python train.py --vocab_size=32768 --positions="learned" --init="uniform" --init_std_qkv=0.0269 --init_std_o=0.00633 --lr_mult_down=1.5 --seq_len=512 --dataset="wikipedia_en"
MLP neurons of a small language model. Each row is named by its layer, matrix (down: output weights) and neuron, and shows model dimensions 490-585. Each number is 500 + 25 x the weight over its row's rms, rounded and kept within 0 to 999. Numbers have three digits each.
A block is one neuron, or neurons of one layer that tend to fire together. Before each block is what it responds to, as a language model described it from the Wikipedia text at the highest values.

Name starts and paragraph breaks
L6.down874:445528449504512502496534515487496455491534486492517485525475491433500482495521489488503482490496489504490513532520511463528492525520481469484540533506473508534557499510484504500527478519468478520496463515498468505490474479499467501505463470497494508484487455408493480506527471526457509505
L6.down892:490492492528505470489508489482474489480514510489546494466521527562535516513489516521537488522483467483475510507485510499473457462540568517528490511516462530486467500448490460478501533541490478500491543506501541490483502497516502509515488531494524531495481519503495492501483530477541497460
L6.down991:503480541528534481512534509474463503495523486494480477470508508553498484508508530466536491527498532456480505481471544495518515517510490508494520472537484469541545528482502536456482491523496545473513479484491499504486487500498512508491480495467492476516490478537491503499469512473476506520
L6.down1635:506478494482454467503482492527454515478464468492496495463490515540513507484478488493499523510474475444520508473456489484474467465534489494502510517501502537518524530441533518523471462475479477479497500457481463520490508497490490522525473478516533517507467514526466550512498492480486472494
L6.down2216:483464496522501500495463518531522499505480539475474469498506533492481504441510513496516482511531494506488494479492518493483493420500514498504470499462500527502492520483479527498500517518503497506509469517471506506509499479481482475513497460467488476510456487461462475537504481526497492497
L6.down2263:515512415487484496491530493510475525492507472472502513477518464470484488506527499526472460536486480472451541475509507571503493537499491528538523510518508505534491467501494530503530473499474515522478507506471553518510520517495511510475445500461456501560467468515505470492473469469473474514
L6.down2337:517503486506466504530490527499522526532521464472469475487517464478480468502511528475509523493461536533508499501511490488559533493517468466484504539485519467458489494512523495470464543509547472460502507489471507485483525529486509522470474513463478481472515492472491466466524495491485496492
L6.down2522:500486521472482545489536480512519496509491462532475520516492491514500534494478539505525490498514506500499493512480465491508484448468483503510552450524537491530470518502471504527514473515495563485521478448536529545482457508505470522511469484537490562503469506492466473508481482491483522511

List-item separators
L2.down487:506485502552518536476558501535513542459481516537493485505530499518491550514514499482477497494524545489454512527537491525495511478472529527475494534484513467514488527454492522488523494531452503447461493515485467515503541528491486486462487485473493458461500492484485515525512505536539515493
L2.down666:515437504515491503510490474488546502489511512482520475473506502506483486535535454487487530507501514525483514485555470490463479460493480517525515493476485474501528495498481503514469520484496519477508513525473459507520532519483480566486444528497509493463482469493527487492493493554524504466
L2.down977:441512501497503526511493488525531502494527477549509517521512455523464519482536473458532507538515480488497452519525522527484516482515449546456486472448464557502520505492479510494519509478519541514451493522538541506488549491511509536505485523509492481492472460478475516539479476552521488496
L2.down2464:511496510513525493469531492471508525536494513544501511459530508485505489513497499508468501503540485501513529550524475530480518499458503516513522512527506504520469482492501477523511474496504485492489517541553510480502480501524465489461476486492449483500517513467521525528486476501482520498

Word-initial single letters
L6.down375:519489540479481495450517510515543525470485512551472480488476512448494507512497487476504507470518481489521560536484480506492503452541499442537546508555535528506504507513490488491462505519517527515503464477506521517504480516530464492530496502509496532502534511451497505547506503516502501474
L6.down448:512519460500474532470509505499491539518497436515506511454490508539533490485496506491522498513507476511450488482510473500487507479471472502482512488507478471471562420480492492470481515502456518477551484530472514508506531505453491492474495535509495489481473525487478526522516455489493532503
L6.down1080:495483480524509481452489520470500489493479482512483475488548541533497535538502556482491529519470515510513529486498473516510503510474456495530507522491509484532470499470513556512481492488478491476478484496522462471459477488483521506474464501494518484533493501500536526489475512505529535488
L6.down1470:500512490488503489519524483473525516484524551480495530501560512476499496475470523476511494542497454455489520472463506507483495469481502513487464472476525533482497502470551506504521484498476497475501448489513514488482504538524543512496471511506462500502512529475479500501493485464512481483
L6.down1772:545479531479541525486500501528465506518494482513450490480501482482501469540489488524523482510492510501479498516463462513487518492496560504487538491485488530470498474482521489495492496493538479546530518493507470522489543536511513537467522527509460510499472551540502517462506511450480487484
L6.down1863:470493517478540478534468457480491472524479501511497466502512527483483523448532445512507475524467479530487483491495481544530507493502510514547501549522496527477528499522494510481505452531488563498503557475461513490491506574516466531502481499489469471532502503506540512464446472518550485450
L6.down1929:487508498530507471454485498471486499513528527550513481492518471447489506522448496511491503532487503485509513435464499487511546500505512456482515529479542454492497503516524498503477452512484483508503548486512509499497514530502528507460496458513491504492544517452499489486535466494490478517
L6.down2492:500486499517478461460484452453542494462479446528548475502569503482506513490495551491522511544482504516470482503466497512511502512466497524514492474488499513505494453498511515547508468535487506493542517517497514502476477447499467456474491476512510497482498511460469468540473507501557538521

Blank-line paragraph break
L5.down48:530484521496477536523477483494464467478488501506501501506517487442456455502490493483522525495493489509518489491493500460486464480496458463490517509458484497516469551447502503480474510516537550533481489512507489480503525500528484455475484500493462471493502482485464514546463483539498548461
L5.down527:499472489496512482501484523471485507476504521488480486518510506460457475473530525497482473485460534479506523472468543488527473549556457490510524471518471491512493512525463514515467492496525569458491474528501515503530502509522507504495525551497515540507520459486515514530514540527515500507

Word-initial letter fragments
L5.down1624:460507523505482454494488499449465507530476514484470543489523505492547537454498514502476545492500546517511477494513468508518538526495472487518515477515535522476520505470508529465512473493495526466505523482522530551495505505489515485514461515517466475502535474489482493525472482492512556551
L5.down1897:518488493525510515515491478518502523529501510466546457458472496479525512519532524493506500507506477492552544497505456536489497485460549436482492518467572500502527472527465523482479483522465475499536516463482490516518475540511542515496511496518554510493457526552515504478477507487514514505

Leading digit of numbers
L2.down671:509497514502552515482493486529471540467493506475514481495554469496501515516507480479503498488540479466543470523546491491504519513508508524506510525504527518514483532499470455494476472516519532486491531470502475503491544547509527489514562552495553516518514511465469504470475487503528498507
L2.down1327:504492512519507458498454517515512485497512503484532516529491520537515527507476481476500492492498458509510536496487520514536525492513536528519474526479497516481532536506485546484488479502520518504491483494483475463507527481550536551501451490459530495489544519499482515489531467468538479518
L2.down1998:533478500481485506522503525509453496491495522534461492519481505521497485473506478484484458496494508488537513519514493501474503488530515527516519498520492477475527510492525499482475513461481472502493486476476472544492526473516466463502530531477469472532545491512501520496504469526489479514
L2.down2014:543453488511512461484501481493491494505533504528484495484449505521519512482523488509473529532550489510467495481529546495507492485488485501511494527501528507480506569510535429525497529505510467513467482532465483528490501510476538492520524519496529492513502505489472530490516496499526503524

Initial letter of names
L2.down595:519532534477533528494450544493485469490519488554485443463482516512523509524476536491524474470500521544524507476528508488465535478485504472496515571524532463455467510477487459485480514503496454538479475452509485503525513496526469516518482508473521515509526480490488494501502484508576506499
L2.down608:497524496464505551521506542488488506487504482466503481500501467467489467486492477516518475514501499513490497558499491512467513476538517473502485538522521505466496490469503498474479495503479474496503496505520448505519506525477474510490514476459502522500515505490479508483518460510477430502
L2.down1242:496507507486488480484481534481478488461509450523504492518493456463503453487484593509522492554494510480476509480509466488494530473471466486500479475494519456521496471487548517495500486497481535508486484487489479516519493490516512494500520502503517506521532498496495470496496479464464476526
L2.down1646:500503510551465510510535511474525529532524529491513496496473523498466445500471528496503456516495512469494506499531486448468517504516474493514488479537472539512481464485510507497485454481468478516504530525490487501505495502513461468495463490504486479503528506511499462476517491463516510501

Forms of "have"
L5.down1786:539543401505495494500502507487508499537528483515509506506517475504510524492518493502497481509529528503500482522521489504493535481502438501484466507503506522525526465513501514508519500503537509461523469519516516492506470518513536508505508519485477480480456464466489484496470482495485496503
L5.down1934:512511480517523537496496514492467511515466502554516499483462503533535496465563497485522518515517487488491474518505473532492533494536513497482533519497525472546519499484472541519464482547497475467501517508493523508438528516509434476511467478525516474475484483474526480508505500527496552472

Space before numbers
L6.down34:536523508530463500489536463510474500458488553486499469497514506466473475522479532575475514492484469495475530514516479471516480538501499496510501498477523478471516540474517537515524495479540509518454475517546543484511542564514525499534483497528498511497492481505517454491537522491478535507
L6.down368:470506485570464491473458480500501529482514512474520494498531507518500519534515510514507496464532514491522494501532503547472464456501467502471492444523493481531507522498488516508502484519497515495491537473500459436521471489490525504520507454502520543467524509505511502506510507541518491523
L6.down483:519515538540464581483497471458487527484513517497457490486488495460495485481524452517493529536473517466520504455501480499481494495502477542503495476474445497495496476502492479533479507487485499534448513461506545522477512493522493507484516478457540514513481540446508497514494517509507461454
L6.down614:440535458497478501570520500507453474516501470488499427510509503447500504457527524527518496519510475508496527525514510504521506487492461502502517527492524479467505465526510509495496468524466478476493513524502479494546496506476501503531496508522478537513498492471532476507510581467510523530
L6.down768:469524517487532502554500533460540552468542508486520498525495519531510472493481546495503472543448475505496516518526435496474536479486471484502510527489475514501494480493467480501439492525534482508486433498493457542507532517527509509500475550463501549502511498482511461503511563482527506503
L6.down1975:477535493474494560521485470473515511470521502498509496539492484455478491531489573486559524538483534490483515486473530519515455445481548520501505506506503492517490503492495527486507492491489492515478508501522488511482509551494508506487507472482569519465505519451498506523499503522477495500
L6.down2084:475482471527478496520433510486488474509537457497534505509529497498476500466507495506485529511537483460497556502514519514482526460499503494512509519490526509472547533470518513498480482508491500501506532505485477506510515450526478529532485502506489499513478512454510551485519497503479485470
L6.down2361:524500517501479445497509479475476494483542502485492502494492434526512533481488479440520515532500517479520502503550504533506524477504507493454450506482487534502482518504469509477452519500492531492513553461529508513496454509495543492486555502504509503500548545545449522464510492519486508458

Have/had/has and with
L2.down207:517488497504514527503468528462484473523527451526539540458483516510515491476552453503504500508539503508490478483486537534498448520524523504515519521502516508495523499486489482474532542529529507484508527501534505507515501536534482490470529549491495472514486452462495488492553510500474469470
L2.down607:494484492504481516458489510490495468498464496507530481501492465534481495497503500526528504464503510476505490454521494559500543535516497519497441471516496466498489489514448537489516532522479514541465501510559492497502523521500517481516487531477499538482483508532511510521494505521459494521
L2.down715:566469526508498516485513502479473496559524466459534480520510442476526497534457482516510528508495489534483492467445494462468484512490469476515480484501514537517491489467491496491524465553467464537521525520511473477520468498508519526470505516473520504472446504474507494496507497507455507520
L2.down2344:472517522550498541492449522524492521524500507516492500497489504531485481468542494501497499486531499510469450466458515544511482469506497481506479491482497489519497498525483479471572535486450536506532420521499506537563490486552547534524504450488496471484452511479508513494502520536481467507

Paragraph-break newlines
L2.down82:523510533486509508483492498504540476515487463501513442485512449510500484513476489490536544499439494506488487486499522464509484481501509497526490482511525538540483502489497481506514499490497520492489476459501506498495530509488466485510538478535492501496481496462508505484480484483439530466
L2.down755:480524489482503540509521508518465506500476478537523588487513468489517490490495505512520461504508519498485529487515498516489510481532521473504495441497535454513468472507499506444518487533539483500519491525502507466513521523479487454527519470486518498500499491512502469512494453470479505490
L2.down1538:488493484517494516497493479498477497465467496475488466527497478498497484527487498507485522483514528492485464530487469525473514485539447514483527495523505507499531502460496534465456483515487471505480510505478514542470460477514492532460480526540483531507526528530519470537505525566543482480
L2.down2129:486525447516497526506488527497506507455490523505482490465503535502468473476481493504523499523498535465488507536529527498484478518487477464482445499511511506514499507506503533498507514507491482535525460510490520501507496511535496464509492484536470518519454477534499497473479484502480524545

Digits inside multi-digit numbers
L6.down170:484513474582506511505508488556465535496529481521482502511536510462481460494484529540528484514442481517473494529512527481513452494533498491514466489517459470429527529486517531460523483493519489492494549525517468454515507510486463464466477487515520519486530539493523538492506478493512538520
L6.down208:529490510501557500458479495528495483476509497546468465450505512478451505479473472473539495561491496499540489457534500503498522515507482518525496503460447520514538518466471489488474477467505517502505492493459485495477478473484469464552483504476493449496477495484506491509511498492497505546
L6.down292:549468463531510468488506490438464503514511495492502506468477523507485512519456502505487518531484500512514505475539485486453505504496513508540463468458459522497472460511465525500470532484550467520512515496501462511508472495492510498548498471532530458513480473508455444516509477461500472515
L6.down673:477515463538516465465450494474470510508499476505515521489491495499546480463491515521521484532513507497478465527491514504513455535496499511510501532507463445480515474487516495512512527498552515514531507480501461485553489487459511526524512526516506494471508517457495523516509490498494482445
L6.down888:519472530523514506493480513519505497508501463497503495504551456474561502453499505535474516550545496526501520511537474491499513467511473543539498526558526502459503537527494523472521538488487508454495510500521532513516463475467480513494479486474503467506514460532484484489508513479473504482
L6.down1721:500470493517497493485487501484480497475574541545482462508530500484511475489491482560427462511516485476495512517536525513533468492490454478499508512510508500454502501511492505537505502504549487477490517496502478459496525496517447519489534477504442500472501509505471510538505509489488448493
L6.down1883:500503501479464474537510553496505480498484491512513494476513500483499488550522494503513514503501484508504494484451496481481469517502462541534517536483478497498486500515513498509461480491499527502487474478475527478485505490469503526521506495500493522544503505476480490467490532502520462474
L6.down2477:493467453519533548500525485526491515499489489481511488494487571481535486513515531492519485449496498451479472487528507525494541507498503502513491493489507528482516481496463477496501493461517490464504525492574524502474516470508522483495465507518500502509501467475511474520501507535511496478

Space before numbers
L5.down1060:499538490463483483534491468503512494490499474517488497501493483512491477529466525495516497487501577504485482496526452543505485465487480482533484504530547540518504531507455519521494482520496478523438528507482458480528494466536435513518511505502511540505488484445464531444535486494502547495
L5.down2276:485515476474531505501452521500515482464526491478528498480499487532479529469474521504517483507469527488480525520529477539520494465473500490503499464470499463521509557447542501543469529463505493528506490512498519489490465504521517510565511467484493506506465501453531520514518492507451517540

Space before numbers
L2.down1000:483539520489502531492516528509507501478500475526481497495493557521481543475523500519494518526516493501484485535442479542483527507509506523501499519496507457509498476494526529506544477483491515515482495503526503545524511486468518507492500460518524519501511473501461513555478526481495546443
L2.down1310:479519516463505554498463478488512505519483495495507510519508491512507491484523507526483525517476501505498486495495522497453492501529483475498491457464512512548505497503482538538497503500508487499491499486461490471478507537497491486508528463508556519524514483493516484438513480467479512467
L2.down1649:483529543505498507520512498470512469479492468511504504529482500520505536477438479476518508542487490473538493505553524521439491503502507507522479490529443488491482483528481518526492448470462498516499462508468472523497479505439461525498510477538536533497483499481465457490488470486505505480
L2.down2292:512525472522488521510500510493465507496487505491491504456481494493468507515500510555547487484488531470462463494491470504472474507493570492490486548496481479535498463532499537558492505457509504462502530519533476510525496515471512532451492546506551517529487500507520480549483524492507532524

Surname first token
L5.down1843:526488506442510494512553491510521478494506471510493532456523440495512478501516496471495478483514546525499513484520443475498458523542512499473524529486487500462470506518499501493516482525539508515484493516496521470534545505480489527494487536539454531507473520494482511507509488528489520518
L5.down1905:542519514519474475497556512525491484454491477450482501483540475508516502514518496545479491518511501535510495445502435514533480495500464478502544515471480509482479492471491501528509529540532540527525503500501485504497530496483466501526528494521509498509453494522478521477503488538494502497

Perfect auxiliaries and table cells
L6.down359:506464528519521523483474486504505478536464516500520518456518484494522436519478516503485482478501493491504436466483449511506535573495515512496505480495510497502512500511517538472447500462463501530559491463514520515492475471527472557484484510555509501524477507522482502501473495473459494493
L6.down407:456470533479492530469492542494486545490518480523520506506554518488479495505482487511495456526500513506509490531506482545476494549524475462499473536458481472463526510534546502492458458488494472490498490499446483481518538503482510532486478506528495524491475488514427494504468494505502514507
L6.down600:493491486500504490456512518479500519504521458531533546475505552528512496513478512481476485517501552476453477484489498512492524524505509480496502511514505511501482506473492507531480519530533469480502566499462462478464489538490470478525455490502492493493524477502487469540496510493472511525
L6.down836:506487482492471482490534506462534436505500526514462496515502545503468480459509492480497488550500507505478537533518475518519483514531467507515482513438492545472537449477436535503563500536500510460491449501542509492490500529499523512460472496490520477459500527525508539494484530476534474453
L6.down971:489465515509524507501517454443480545505496519496520527512514472508476542475494489510543505546475524497502477547491512490498525490505462481480519505504553510508532525511513515454522506497515531490506525505526509494500530471496485531509464535520540527478478501451472551480522495484516507543
L6.down1290:509507459514485539556488529469497467504534507510455514533505480514494506524455504500467533517483472481487512520479527485498496498506480486446508537467485498500485482473480510483510514489520457509472487555519470467488464513533473452509536545514530451468509479478475502488488535495519538513
L6.down1698:481497511493472522518517492438472533499552511504544492492538442492510495492509475513504577560519540446486526517490509523475456499512452460508473473525541530514476515493447487482464460501506497468517456526504499494511557508475507492483493495469513519510456518487501493533499493528489474536
L6.down2509:498510474550478460459483514523512487515485492518491497527494501533517464515497474496503538518478482495509515490470473478504526536507498526528448499496469535558485501472539451497486520482554502425482485510499497502511482507503530505467490525476563522485470487474510528474477534473543550524

Final digit in numbers
L5.down1357:512504523498502479501549507529505514500502509503492488485493508486506499497496489505489518480467478453417511525463451471511497531490503499504487479492535501437539515517520438504540516483504494528470523484500503473527529486559516506500506500488485500531494490496471524504472509503523488475
L5.down2058:507508502516431514520475500516504513466494510506474513510456519468560482521509506469519488468515489521484504484505493499474487488528546514478527497508501453518509499534495490500539464464522545532478526457511496475469528483521518514505472518517512507537489485519473498519469481513533457556